From a checkpoint of a small transformer trained on Wikipedia: biases.
MLP neurons of a small language model. Each row is named by its layer, matrix (up: input weights) and neuron, and shows model dimensions 0-159. Each number is 500 + 50 x the weight over its row's rms, rounded and kept within 0 to 999. Numbers have three digits each.
Before each neuron's rows, "fires on" lists the tokens most often at its 100 highest values on Wikipedia text that the model never trained on. A number after a token or word is its count.

fires on: "," 31, "n" 19, "h" 13, "o" 8, "-" 6
L6.up61:483516520501580486542522513488452551534507520442542570497430525511644491373549504558556575504472526571550555384523546520567514494512481568495541519475476481536490564435483389534473504443506423499491405493422468528463376494487413532473469534499552553510521404365597607428381447482508530525508505515464520439509533459541444414528523428543491514481469448504517449543476547474464480569512518509428467595490463489416504594501438502560517561467495430529491488542498455559510433456553513

fires on: "areer" 21, "uring" 20, "ing" 14, " during" 13, " season" 10, "ure" 5
L4.up585:513509518521432432488486525533497516502518472490594441415439481417516470489465538522558529461481460404563495513542552571544518488620471503417479456457533527531480541370474542632558479505491501666471489581512516464415517508508508565500575525516470393562457471572462528547498512439404530600483480571529461521451448487455446494459473399457567504493447467477548459491455451533516473453448439545458528576525469465486475516503374419590563558472517534474427462568515517538421498544489511

fires on: "is" 27, "r" 25, "an" 10, "ublic" 9, "ren" 6, "ic" 6
L4.up319:518544545525571488490529555492573570514390489382533527409556461518407460444557496497518426529499489488467475475587528421547552471518423504501442477499516531567459498490529543547492452521435499503478595499489461503486625539492513443547485492480495577360493599451445568551470465504440530488491461509508522557396508527529503570620569490508569448554595557467594534450526510376467526456523427508534549432470457545539474521501458478518427543540617493466507548578448492551436452467478536

fires on: "in" 48, "ec" 14, "inn" 10, "id" 8, "p" 4
L4.up503:549474466467491593407547580469462578562472534468506561479569458562422535446497477461527492603494545550528579491536494525497495536505580464472482450529530548384422506504550419475498502483525407490536441479503477518520510500555519499513553551516521490537457466513543617550458552559498434513501457510514527497429489523465594502594533549583549537495571521506407594523461557424532454551544522444488593476481490572554508541487335380600539539544403416514442533467467526482559517476534470

fires on: "," 34, "-" 17, " s" 7, " p" 5, ")" 4
L4.up265:447430498460460517567486544485484557478364475483590446530435513488464431474530434558514383534544527439564506517423598488470544584473482466535516573634500478559458528519421460604548580488525523498551455493524612619563452500503497441513545513557508521524491442558468455418517486495520524458475474550414546491492505548451435518473569529636482503502479603498523484426571471517515458555448495529564509514509506518484513462365499418540460548518546487501538562528546530423432477471531448

fires on: "-" 53, ":" 27, "==" 18
L6.up420:505481437435483405475466534506559559462613511520466476603473567501497547509594504509506451622478476540461388473540499489473518516513513521532474593502440450478543493416483585504475461504565571579501399514576500476397411526523499573566542512496526530601471447397471515544615470460508452541461420540503525439470549457481529487438553502559530428506490527472475492494614544548487494415525500574531578502405522517469565541444529449432486442503412435469517511438548497534459477437418518

fires on: " con" 73, " for" 9, " in" 9, " Con" 8
L5.up551:540424556487574474476556428552494507487479466532535401529449617378458427358535469533483438457518524469557559453494522615538474470543603530512464461499471460525568483420419515564516505521529505489492439533482513556461514456422489523511495430454497491547474453575477529521505437397466518485563464482550436452450492484416457471585477536551595518561482547480458450446578498580394515500547516477406526601470532463494641441456525414487489554532484515500510514509579505428460510502486497

fires on: " p" 25, "." 19, " A" 15, "y" 13, " s" 12, "et" 8
L8.up465:500562520452546539432495447481524514537422430530405459481435523441516449482465562498526410556540498375479487480455539527494515558487559593468523493530437436620428537544357566533522583466496530556530538566451563551465422529462462508526501510477494506524467434445474553427473535475471586456482462455485485547393525441486565479521552552590493448448458572519365538487445525489539500566483439484537496456468531459501595557545484503546517467447473459564492579467525391435431441495533563

fires on: "id" 94, "oy" 6
L5.up625:463477421552521526552581590474315550495469567482528534440504479576429502375474523430572550551390476440543542451503469454503554539424496490471433565475563533445466488460603478426507563507525435433595542553568528500559495455519546475503518442442518481580495534581423587450492481415548496455537484460593500508479487523503461560534449500529469503546506629516507546496522464479528421554536567455481508604514500468563536438544440496475456499533479538483552448491515494442521509567546472

fires on: "h" 69, "he" 11, "th" 6, "y" 5
L6.up494:417520493545449626451523430553491469508555478514454531510492499445586495447529435502483436480499602546532477571558491550601471550476530522608547382485511509440477461550428562502485584473463424535524413493514472543487453483484516535500456504593506498467536508501517512470424507514519530437463502515528586527456537457479517381540470529567422501530546406475385448486455546534496592528485467450549565525491468464523389541440509496517504403438525554529497490359627539469528481591507542

fires on: "ual" 16, " On" 10, "V" 9, "our" 7, "ear" 5, "p" 5
L5.up158:442607536483505373478479537561503545520549508527537512456383434529541617496489498345540549420494488447556395566456459498486445491502498523415497503506413465443462567507555544503540493536533527446467438497619457582479547512502522572515520469577459442551477404643490521580453588466473474559538485529519523559454568482524494544539435509430471545455459535519414441477537459551495485541468542569498542426497502517594490493444474496494481475528480435482514423540575551470465521498529560

fires on: "is" 76, "iz" 13, " en" 4
L4.up68:477439501533480641498602545502503550440492485392455415427550493478557459506516434537506541541591549567524462488542543457545541515524482466497537451558490465532541534593535526506502393603573419489459524424582562436380540466534466500480442545447552500380484547472436493455488540614538524455434470551459533494428483539543498477549554483504558488525564386473516551517494441410497523465481474508457515437550466589585471492507487472573456556542551515527494534541504524560474440579434474

fires on: "or" 20, "r" 15, " of" 13, "id" 11, "us" 6, "oun" 5
L7.up362:517536479389521515454499526484440489504510462509526520539511524534449470506473494497527444544527385439524561412576461490493631545437545467496476569531441403416602523416400501466435557501513538467586553472481501495555579543527465487535521536535512460595452489566501411575517467407413517470482567494568492474461501481382537441511558555528466513490518521490463533477572554503527430588481460547504431509519545569556460521523570638499497423545582448501448521466534424482476435525424445

fires on: "om" 26, "id" 17, "arl" 9, "ov" 7, "on" 6
L6.up235:476474371463506500447457599609409547528449561515487512477523448560462524474468423530561543496441413479516539483522559610593558494525496487447534480551567432549371482536580526493535532432519464555480447489545495365484458452531495469538564540416445532528500467492465517518424548373589482486489508434506546483511490502521505485507434585472460535481563470511533563525502538560417469483505533513466504554446545463527527500541544415471604469564560553489430556483527496367448538492566480

fires on: "us" 33, "ra" 11, "r" 9, "oc" 8, "is" 7
L6.up466:547440498451531496427461498558473536578449466500512464524477454598506537496462421543529445498559491444472513458453529492477581503362486500592501480528524468433505429428438481439516475561444476521480608438515498611496522503551484479531479584465453436541527470556516484596443559428586481471485523525474503635477456458458431501542544543412470558522538551499546458481467551557515494480497473442540450447419528613521540493532574623517562423599497498576511478548557572539546508527417424

fires on: " 4" 29, "4" 14, "3" 8, " 5" 8, "K" 8
L5.up492:428459537462450608434374420553469549513540518452522570597519493573478516459455507505512530543606571491547481465423470520460490528391496502555514511605414488519511512462579490505444533474486450490529477465542499465474419473566450471522415504529498507566472583440491418517450525498482521504453488528486619550451495508547536418491542444493496423456537471509414459510500487527476548563467496509436476462450445550591530624409444467514428483499446507540426529465564563498552394473396579

fires on: " and" 25, " f" 12, " cent" 10, "in" 10, " d" 7, "or" 5
L7.up73:528474504381466487415586496496586551513497488366422510456490512436526507559448508520566560415409494490551414441483494475417537507507467498554406506494474443498493488401456483521484589437484506483559449517590477500442628511443459396505563447542551557521497519436494525502528432524451444475548465413578517411485544471540477559498558528582533499442465470498511574451469579422520506456549453545569477465490523497457456517506484630503449509496624477498510492488464548573569518530429498

fires on: " K" 82, " k" 9, "K" 4
L4.up388:552448536447493503449467470525410563559532522429503563549467543523540589480529527557534572501577533546497480502413454476447422524411457432551479524499516465453591442403491546424446582411552514513528509458493496446501401547482475550550422434571536467579510511407527587463516545574500437466466438514525505482464498545460537462438559393475509439566564523472500493423486506418505520564495523483546578492503472537569366590416486535442368475431519526536504506490549525521513507445484465

fires on: "h" 27, " and" 26, "y" 14, "ary" 10, "°" 5
L6.up547:427477435536479514449557482497507497551464481450525479510486535516589445494510555532523467507497539518547422506451502512568623443509475533543513623425431459508500488514431520543503600480483493456565566586503438458475470526426498499537529530549560478434497460647430492408392554458426490457538463469514536568482496514442478491561518496464427483578493538501538510500511539556549606549552526441483556552420543429429490553424477572582432499423522377461457528457491519365532511463558515

fires on: "\n" 29, "M" 20, " m" 9, " k" 8
L4.up587:492532496466515518463405354468527568584573552470433503592467578509454550424629550543523500566521547530439460492413589533546475572401539511586466502456540471476501492566583547452555513422480542491528498475464418474617424483469505445565483476490516508519512518477521517527536516530563501459400500524522505486505540492581512354437542459497495526472563441528446520431511498487426493491475473467496614451504505567565442575474518419502490453456527414504521554404502522537469458440488453

fires on: " the" 33, " of" 28, " in" 16, "," 11, "ing" 5, " a" 4
L7.up617:452412503393519487410519504507440490464468482491482481573404533441461530429499501449556550519578406550552518448435497576473506606454569434584577603466442568476469644471458458569506539452517439482549455517516493476543438555462436458515536656456439563582428446472568516496485496403411530529490395502475497588466481516516533506510507468528503460510471507482443507484516560451484510487455462528437482469462454461530501507423496538515565476517540451474416578484586538425519471515487470

fires on: "age" 17, "le" 14, "h" 10, "ary" 9, "t" 8, "al" 7
L7.up368:518504469510467531521475489580459478613489479526353490542437445597558508523539511562526508452507525521557464442512519538557461490528506522542480542551504544478572541455540432492542556487471501519554454504550523407381529540490471523514402512598443516490449498579548453557455437423514529444490450553573577483472491508434391452482442521479516449552469414469543504424483598592473478536600444452457525607397601484501488544460472528540431467488463510534469448532468490400537551474604484

fires on: "v" 45, "p" 15, "em" 8, "om" 6, "i" 4, " O" 4
L8.up213:543485543437446503360462538529445569533491533503519504534545578565585592453425473550573533499530497515495497522528474406436522516510479441471519626510479484417526512525490510521540434547515517555513465576535524553497526526473483486510568545492528500554445414486549479558531552492561453450504518499507502459449453411522575410476545481584434539512528501479497427443407525471504513484495417443379538516505436524594454605438530469535494447500441400464483494369485561417605469406508555

fires on: "b" 24, " p" 16, "p" 12, " E" 7, " c" 6, "l" 5
L4.up360:586551567444492477534598438517521527493455498478570458556564546483606577540515438521446448532474592494471540513450515491460531527454563518598577461507435389539545490561425585475517536428486585501429486534486520561534494548470458484510514456427501498610490449474537457458521496564418538451437488481366428444492503415485442481444555505479534509543524550465392488421513477490507548516490509497427490549459444444518602586448417483452486471583505502528573486436601553516539481530432468

fires on: "s" 53, "ph" 10, "it" 8, "iss" 6, "ess" 4, "t" 4
L6.up457:580468489560460472477536529453560606439563505501420551512529544483541410494524519445484401523489408414476512461519495565467518546471559510573539593521575442466548474487470584471449514568493564461458491440509583443510598503516435496485519441519495506518507470472498477535421513455520575439519496553486434449514578485429483473456476423531483482528601508507481447555566449373579526492546562559415514385462487401490535546532483480584493595572567477468508566513504487430478495633465467

fires on: "p" 49, "amp" 9, " September" 6, "pr" 5, " December" 5, " May" 5
L7.up99:439516481473509565489494429432421505591540466520473539504502558542497516455607581342553581502509372507478477523504491633545455492488561546513517618540503523394408515500442436534521527464501426472459463530502504528458521464436516516490559436501498504540426428599497464580539484466512543545454529530536424530564541437528477482416501501462564502479519460453385495542509478579542479468544448543358494560445446525599466489534565477478556468503491484586463489483541455455458496444489490

fires on: " T" 18, "s" 12, " L" 11, "os" 11, " S" 8, "-" 7
L8.up455:519471527544503523515597473392551533469542520564553472489481559472559527539613492537520461564569411501453505533491365517472499491461540512551522577437511479468554468434432466461506561555451580545529516552593463547485436516460444425546418423489511427494471547469492580477513436513502495472534503481511538460478464464523540473517514516427562536573435524512463416474519501483577488557485452523484496534417497534474679416448513561401443532592458422464478559495500503630459505530410469

fires on: "i" 15, "b" 14, "or" 12, "an" 10, "th" 8, "ro" 8
L8.up545:438482521456450531567561587507510452492512540542544492483520517418521474581397543483565493515592525441567420414535549514606492554535521528498492560494506385500476491572434573536413486492432541458527472554527483572438529441553479502578557469561489580485576494516531447488500498525584537484427487519456450567511508447513445470548584522453539515487450431501485473495521464505350561506446449564541484390526529398509528509443586522553490469510571404456478594535547516501582433473450554

fires on: "f" 47, "h" 16, "amp" 8, "pr" 6
L8.up549:507469560494484519522573536563496507612466458546500529487488552557576533463617484445562422475573464476531483532470466578514430430524461537471480520463517454448615502475474510510529497527479522526489487589526507485399508509458420477534499521501449430516433519655538504614444482493433488460471514543525514516504423396566445576448510496449436522518543412491474369445491512584469572555459441484436485508536532529602503547460468455412539403577443495505482575448480530467411537437466485

fires on: "e" 15, "re" 14, "one" 11, "on" 9, "n" 5, "os" 4
L7.up379:502521539379483500546492471416512540473423566478515501478498537498486542467445342546479506533505554478528587490486509556594556501471612469557499486414501519627365490552552503510428462481450504514428472476425456509468496582521472523569506443488518460581514482545500540460470467466472516486529536510358545581573511476550535494509457483514432523506530480522511501678565452470532502524418632486519527529475460523419537541471503478562439522483529485563480533508441573487569512567566466

fires on: " of" 43, "ing" 32, " on" 5, "ate" 4, "ong" 4
L8.up384:543442458427547479357483490524414613440438483560472573483419516519474511486428397529544529494462457511502391456529474508478481548530588546508530537482485476490495558518526500597473520499546413523495440507533427476525478531470459471526526595464500417469514557560579517529454540425431507586539416572602430561423500488504537407527448566507518474587509468548511577458491461471540449498514455508532440498473456535579465459499439469539549552495576462462484541545528385358483445480492500

fires on: " I" 29, "e" 24, " en" 17, " pre" 16, " pe" 7
L6.up331:468581561493512471384555610540593532517524523410427482543474483489528465524535559544515450378555553481477464505571558535612553454565474506564508454467539505545590485561475543540471464592587496529401644500608560478393485507416504442489476475450511511440555487475466454530624549537513480502518510439496394477437545487470500447512492485537532535463449409456468531497483476497528522494501492509490602419555504421482445458510476460510449526509566552492489451462444530443439495485437522

fires on: "h" 22, "og" 16, "ph" 15, "olog" 8, "ath" 7, "y" 6
L6.up222:499476542506493428519514444515559596494486482527495541491558519490495468458554541496487404525515459449509505464446512508537605459516605514614474511496576477472477489571507610426536529440473569554495539567491504528401503566495462438483480500504478584413479554537454532410362489483467563484533495521495532482514463473306408522558547545547397513594543495507460491506471579475560448591524528474414537486382516568531515447402481464509412511517534485478468512517518470543470415504485474

fires on: ")" 42, "y" 19, "\"" 10, "," 10
L4.up628:500516557506464486413473539518492479472459509494572497677458533493570477532567555546483503588637510461570472526489400439556505589531498531528454535428455504503514513539454460612575511511457483525548525534472543457527520555440472510492404503465516430499380459489471567468454484490519500510620487543510518497542530461466558410490606467509445576482575466483440516538513552525435463553545466492463435523491452434555490619462383481473501483372504486525473505457477463443549421500553457

fires on: "ap" 23, "k" 19, "st" 13, "est" 9, "op" 6, "al" 6
L8.up15:498502459441505513554528573550455478494575471561478483546460529499486497572466532532507494423462464518507413460506526548507527420574521501513551471481534480504517501517481408455504530509626580617451509497513404431496503614506584497512440530470553450488497576507499485536479467481477400451532406531520434493560548397517483531426448525517576463526443639502402498475434350522533508403583537507428459467527571532591520502482571503499551497554470451492503442396498485528437511447409474

fires on: " s" 39, " wh" 20, "," 20, "/" 6, "." 5
L6.up461:456571438564457494416430509503446559542444493579464447484464514395481459574472469493445496532528505478548517496422502508463512493449526485521501566491518502559503469487456521535495579468523588516509419465499457498485437509434442419596518562526563547648520521538540496494406529518417588443541524528438498481561538508441442503553545470582455472461548434494516524479544573456539524515536436606477500650520554523479523496482473428571471531470484362577526480393499502368469514540530441

fires on: " an" 23, " Ar" 22, " An" 12, " ar" 8, " or" 5, " o" 4
L5.up177:468428542443539496491540460515460468420520450513484524550595567533540533549531553469542588555596534546477527406493497498464414541537547519556473492542461443473564488513471511459466427516559443373512453539539435470518506438526475631545530590469496527467633524509547530393599454448532514458501430503504492493379529504522527434555495536495521487408478435477547569401514497572461510500450456545507497581541464510512544537451510548446461565411521427398449507517561542495612461492521485

fires on: "i" 29, " E" 16, " A" 6, "o" 6, "0" 5
L7.up419:448507682549458502459533500538508492481497508406504488494528561426609569549467446501518434520560515497461417564443463510518518555523450540551480422518378455505537525556522595502480506426451487443485392528484520536431424469474494497498506497534566494546503460524417565538496558502457479483468456508475533473473517465610517447597497491495454611560545505478460552442516422435379540502510504500524511504487409427518523565513486596459447473527451473523464457390547603504517485540403566

fires on: "d" 48, "re" 12, "e" 10, "n" 6, "us" 6, "ome" 6
L7.up256:488484525514486531499447455459496549503490581458515590427514465508501481453475479594470451473421536527512503478493460510511452515520622482602522459503522506481347516427462421559409517541448489648460478405517579535466490435540437454560466413507574507536472543436608537503449424586564501521497490473423470457519533534523506397476460516563488458434510453469502596596550445447575483463499527490430428466513436464456481569449521480532383512519506547564484543553490478536562461442542494

fires on: "ly" 20, "ed" 13, "t" 10, "ing" 10, "y" 8, "." 6
L6.up557:473544587434518498452487457553504567589486526592509407484455531449576473396563526570480444477509503453568525529411557519455508452463463551601448523528463526626529567547381530533494564442479570455471472531440565484521545577530467442513532517496478410490518554545478546452550406534510456480503450561389511450462432539425445527480559503572587476550500541511459546512547537506479385426479427450450557535446539428465461576456458468518496458487533550602500540495513416522488507475488512

fires on: " K" 35, " H" 22, " G" 15, " k" 11, " T" 8, " Sh" 4
L4.up616:561529486462496433440488455514491527466606582471509435531402550418427490466566536522508519545537455486474475424463508581512515510450582528596490465511513451464543501477441502416481605445488541564507465498500427509365406543473514535513467433534493478561549588452515506428475443528511464524401484486422455478568506446644519444451536473483544500628551529486462444515443510460531519449488550515517646493485514551551442592476506449497447474572487470524511491469508539524432418475453402

fires on: "em" 25, " d" 18, " m" 13, " g" 11, "om" 10, "ug" 6
L8.up544:525447488579514517458373308507467567464517539592532567400462498476409526466517530433544510435495490534468445510503493445487480491469518489523486543454563404419450446462469536422533615421521553501483445564531546517480650492496456464505485473512538561496483487527509526426487489578538467456534466542539546528484526497460596452465564484535521479493563516486477461488461532434464523592519402499386409538447594443500524595431492419535532510528495507501462495520549533560494474415489507

fires on: "6" 36, "3" 18, "2" 16, "5" 16, "4" 6, "7" 5
L7.up302:412487442425556475574480393510485538411537496495503449524517525562434502470550547509538450507526356466484526441454511548517494663556526469494531595432499523445522517489411413493534522482431480455554584459487535511528491506444528500493423532523507467475423412581543535527399500496460412516480510462502520600514489510491427503523440556550428442536444410486496546561545604498559510447570493535508519548539520440473504529523439528426535546401542481469448463438438474446496405592467500

fires on: "-" 56, " a" 9, "|" 9, " ac" 8, "as" 5
L5.up61:460489496541516481428544628416561505476365488430460556525502550457487436519487526512509452536521469474526574477539477404540541561519606507517447499559468510551495540447513498561542466518545487436503446438522550493435441534468481553518450486581555474485487440465509576415424476481462435503528541575549550575437529478442518483540457433499411495501471532482611563421491525433565446506567421463548522695489454493473522513519436491552593544402475523485516496512449482467570506421550533

fires on: "g" 13, "it" 12, "d" 10, " v" 10, "p" 10, "ph" 8
L7.up396:564457425580513431443396543543467537534616591527452496490456497486592457539469495415494522434547506441540517413514497477541497512473481533522576536549546461428509463560348481438592612520418493481504482484471518574475569439478512494506503443532462503524546504529431510436496455427480530472505478493433416492559505534456455518384465530534568481548478498434496580503501375501525626544508498536447533458411589493544536502510528524509568542584507589496516522534527493444488483527392475

fires on: "t" 75, "ich" 11, "ol" 10
L7.up479:543516604461498492564503447429562472458659469506422514580509556477535482563449550517487512499504465505463483523437512598484523450556520489571550546503529500510573441547483501542504515454452571566532536531577483472453487512392481558573416556470450495522477569490524501491533414507443531438520493477445396521513541454471408560587599454469481501548570445479507468450539531535527484427454520632558642521524495531432432426521528436483535511500529503449498558547498464490481455628419474

fires on: " K" 59, "ld" 10, "ied" 9, "t" 5, "r" 4, " of" 4
L5.up111:543452523528570404477376511442464511582463537589509509481446551457415519416509557514500563486496534497515455575332482530516509591501510532509548530489527583511465466445510509491460602428538397536544493504491465447488443573490518497571538516509544435597526487493560542483507541524390514504454452463531487592428561560456514439514576502488426539593488511480372461482474453487533445487547435494518621512502489452496436549414514468507508425462548569467510450543512429528553457535510428

fires on: "er" 50, "z" 13, "y" 11, "s" 7, "b" 6, "th" 6
L7.up122:488512535483435586541501492542506505459493628459476551520556438493585501509425512587521450479514525403500418479424492462542527520584468521554511474578462448477489479532467516466474440433530427501501548529527510371469522495431514528498512473576453549482501472446444476485541440565509591511502468520488547565442477459582466469548581596490510445471460397510420470476505445524528614464453339457527521465582415433547606482422490550580443474585506455476470517540565532506440456516443517

fires on: "p" 21, "t" 17, "op" 11, "raph" 7, "ent" 6, "S" 5
L8.up210:537497546461482481488402472434557513575602508552426433548554491442470491586422557517548527559438452410467467502498467548538520508519525502469498532522569418483568453458424532432567565505396501531516525525552528578434492520461514457553438421592497483552427500525528458439495501507481464486466495464473526564563506448332469460539535549473615546522469411497513411495479493482516455496463486515490549424524541658426518475438511527448507573490474478487421500564582568472507479561502418

fires on: " Al" 18, "|" 17, "-" 17, " im" 10, " ab" 10, " |" 7
L4.up423:488458526475542460422536523525479538480496489419445575588485580469522444461488509545483538568486457567471648510413425543478530487511514527560595528492481507578442463518517450509563488479506511511556489549512531519512478524463520520503527640532497422510488385469497584364493465484441465486585525491501441463438535507491505429499476457540429528457465504490593558522554502465505447580517462491480464655478428522442449503493454534434529506443438504473480436396462557459599521551632566

fires on: "op" 16, "ip" 16, "ap" 11, "ult" 8, "ath" 6
L6.up18:485555454487509432501619573549523529479520563582481459643479545550492467523481524393523533484570462548481554496522544442488428436512386539469459388518484466417548504566418453518445546468489425580527526529455473478422493651461507507421506515532539483554628544516482555501436430419487509443559477452554438482520464456508492510434510498451540506514512585489453446412506500533549501492472462410599437459532470499500526475437559492528535454533553487522559480470537576442435462440534452

fires on: " M" 31, " W" 17, " L" 15, "e" 9, "s" 8, " R" 5
L7.up282:557511487468525463532532508469520596538475569415471505513576604474597501486505327480536494524475414429479589497493454540496417479461513486507557536414506502498455460475398474515607620480460478458466598546558484445480554539502461535523538420448532412522406518499582545530483508559525519443471554446505490537539584471563538483487474503428524517517513405507434461517528467522412509509490484539464472564467451446524584499544461519449459506584464399529487503379474545557448475543432438

fires on: " In" 34, " Con" 31, " in" 6, "if" 6, "ut" 5
L6.up130:451507518482597516469576389468621515503498439544531391562446605401455341509481478521522559520564497539560556432507543538476528469540614496427476422377468463512510552562420519549481428524511472498494540540499496451506497439473544575587566596403542443477496493485554476500555485426451495493536543449465425485404454460550516542453540428460513516496445552458428492523476500503509493522537528512526556470479524469466615463463607533518492532495545557523519513520546501534508451568459501

fires on: "v" 28, "p" 20, " p" 15, " f" 10, " had" 7, "m" 5
L7.up352:540461506490429432487442522477438534580543507487467548540472527538580606477474506532494552459468548463557418465424507489452442450517427533480464522444486515501598426509410488499576581449427507554544406573541524509487567533418545491515553503535478470560509428587468463563499521395491476451544469485491479476451565422503566457481508526526567470587519543516487551323429523415546553435490522587493522578577455437563488566465484442443508551551440447531487577470476429493561538476520522

fires on: " |" 79, ":" 12, " de" 4
L6.up404:559501508449530498514542504545520560500501551488476526532528561410487453517548539589497617523447526542463568435570461435539531529510396517582525527498387382466459504506505627477467397581484548409494523507459472427452467483528462440539526457532496523553539439530523512479561421497560507526491417520537481521428524485485512452425554531526447461510522499457502455446489600519512554468498492442553461525486473535460543607363518430384507456562461459439493570452575545519558426397486543

fires on: "on" 19, "n" 12, "s" 10, "en" 8, "al" 7, "re" 6
L7.up234:530470443450512481560565477523564486504438531519514508571489533569434447440550401540555502411493453518526542528446612645514540430447580420499475459489588451563532507528611467488498445463480501442477453564496560441503409578521515438526447537451474508502515470476562508452482438467541446439486515480436544592397507477622530481470391459512467425527478478478523459616529473498479445497513555541473422454514522497473512519493465397467501519487471493584477602584525463571555531518448445

fires on: "t" 38, "p" 15, "s" 12, "th" 10, "m" 10, " p" 7
L5.up300:554554502484449488435550560514445515421554533467421549492394463399524405524523487489493395473483460493444405521511528513488606498483478480594660539514527536550482477455522498584550486498439522508485510484563518449471465539435502386543582496532490454502450521472488516527448541504542526483473506485473479492474561499615499516428554586589450581536466569478503506477495504398561607441545507546485510483392490443349597450462450528486507602512454508515488473506512496564489483555467534

fires on: "," 23, " States" 20, "ian" 19, "\"" 17
L6.up319:398515501502463480422478466510493473534421456505551433506433576477337495530513544516536423576570537495525451417535505473538493530567500457482434568440489519576475531562459454569554499433457482511533565592491599441573489598593473552490482454499565509507534494407448513490489488443462429532520471632457585539454535465494532418444533504448461521497525457442495514574407552476442483538525468488571582479465502543493475584530498556506413522399508490485468448540489519465438438472576420

fires on: "7" 21, "3" 16, "8" 15, "in" 9, "2" 9, "op" 6
L5.up576:433448448432497521517487547572541515502547438584563462591482460521422507527437489491558527532527513532618415495441528458565552547470471452437463572454454519498549634519477419393515511489493486536571495463516472411479440498471529531503433649501513566446473440491551511514495524470464483528555483496497495518520502452458504538541404516466528578428605496454438491499522561467545419425576567521460552524417557573434524532476524466426607492502472501529494444535419488412584446535431509

fires on: " pr" 31, " m" 31, " dis" 19, " comm" 8, " im" 7
L4.up144:507439517538561517444434355529532553502522601491478576529433546418417430416556469500496483525566474477403562532465478494495426547496582529552480551548508514525477438455522471522577469497466512503488498551490439578555543420497456532463516560486512465467507516438531565495490484440551409398578492544483509554500554512542537350468529580587467518455493492463472441454540495543472566507513511529485436577523513520542572532452647482481545422460519545451512563429465511576611482526571484

fires on: ":" 60, " sc" 38
L4.up75:527398499475537498540560548509464496515542459426541491555464571499522524470511502520528511521546466536567521478479489471479405467596469475520401607457433472481536528337482443537485540484472519565531459503619494554439504465536452551494559467537482565568489435490511513513485384435474426496546415549508510456469540492542550445527551477658554452567463527463577536467594531486449431440445551534469500508491516513543545475490550472453548481454462506359472475543536420477486566374440525

fires on: "ist" 20, "is" 15, "e" 13, " act" 12, "t" 10, " as" 8
L6.up363:497449461508443396471510477521632504473524562564490425535485539476564489436478449530512399451501531495566458502510510471529428544464537536561480519622483450486607583530450555579464492521461546440529556525498517537481432440517443493523532495549513455456567505442495529447517422569407547502448466499428521502446555530566474440586427566583556476564527502487503466579477488454485541561457569561420606450455513502435589595564457586545490454501571408479546517494472434542456479547447531

fires on: "y" 24, "t" 17, "l" 16, "h" 15, " p" 5, "r" 5
L6.up179:531511548537540523555542481512496482563474419492461564501495532461590561525501490490477429490466524484493462560472384482517546511549587527610520542513498489514434475494394524498488518402591517523571565533575496523513459485401463515574508403570585484510507583446479498483429477479421602452396534513507487523523564448498532421508596427509434553462439534465419485420523498546488549527482402572416574549481465428547528528554494524481495415545499452518456515382618535491486438442497517

fires on: " A" 42, " a" 32, " an" 9
L5.up581:443536581457503528460499497584502510464487493463506483480498509480633517518583560498530468562566481494454567433480469501555453516579560580600530454465498420535570546514494540481509412509432500458422496560502493507421413494439514480502469531544548454520551540437537526415440441544400519497571500526468514491515517409546519486501479520483456499533435352468529561418429511447471500499499546571552558570487471473501527519528456629399319516414538469494482549469543529488523460535582466

fires on: "ary" 16, "°" 10, "ish" 9, "ice" 7, "'s" 6, "ot" 6
L8.up120:436431537442458500546530550473506482599496482468446511544460500644477521528524501510501522536512442467527478476596502529532366530461538481539485480458497471452531465436459551484524603460580489455533381544553446474502579454571474494461477559430471510483541496525558441419570416488558524506512478602524482451560506514423505562551492490507541481472529473430536582460526447573560437473388476469484547537467448590532499458487522573461657608457490492442456391506509564489511441458527448

fires on: " dis" 38, " man" 32, " M" 13, " m" 10, " rem" 4
L5.up4:426491493500525516442567418438611525499468535388518528443434545464504353437514525486537327524539582440408551545493559502529439506434570468613455466530457534513464500516481515528546548507470595462470522497600486494548521422551450467532519509513510454493480440448446506448539452532538498418472491501496480581470518525606489483494587522541507449440475498466584527508527459528551582492452486469548450594495528497509568447469632454478451444483563509425515522469523556587489489513452542

fires on: "ame" 23, "bum" 14, "ear" 12, "ing" 7, "ong" 6, "p" 6
L6.up15:477480521466485474420455595551500603524479487529501461486453555561529595430521548440559482505549596437502419542537477487424436467554556500524434553516484522469404552493499551548459475501503531449479494460480583472455595459587507455496593507550526470484410465553466542511563556532399495497492485447506552436447558532427454526550408642563478452504519545492367503494561503487408431593436474465400508404474468518498421478499474482566448564495501427508468490442473505468448465488545518

fires on: "-" 80, " |" 16
L4.up183:485448508492525505524505480550503562498497530512526566497553559481530511553543457522536559550434480518442522529500486516486505508552500515513554570599413490461510576351524631443546512539475530367496505471575505414463530467530471467486577574459507484516486524463524519484618507421473522535425448479522511436529513469488499520508491433546431391615519541469405479514578527585480497466508582542498579457357513562532541470453503350431532435487482483474471503484478496545520456393425559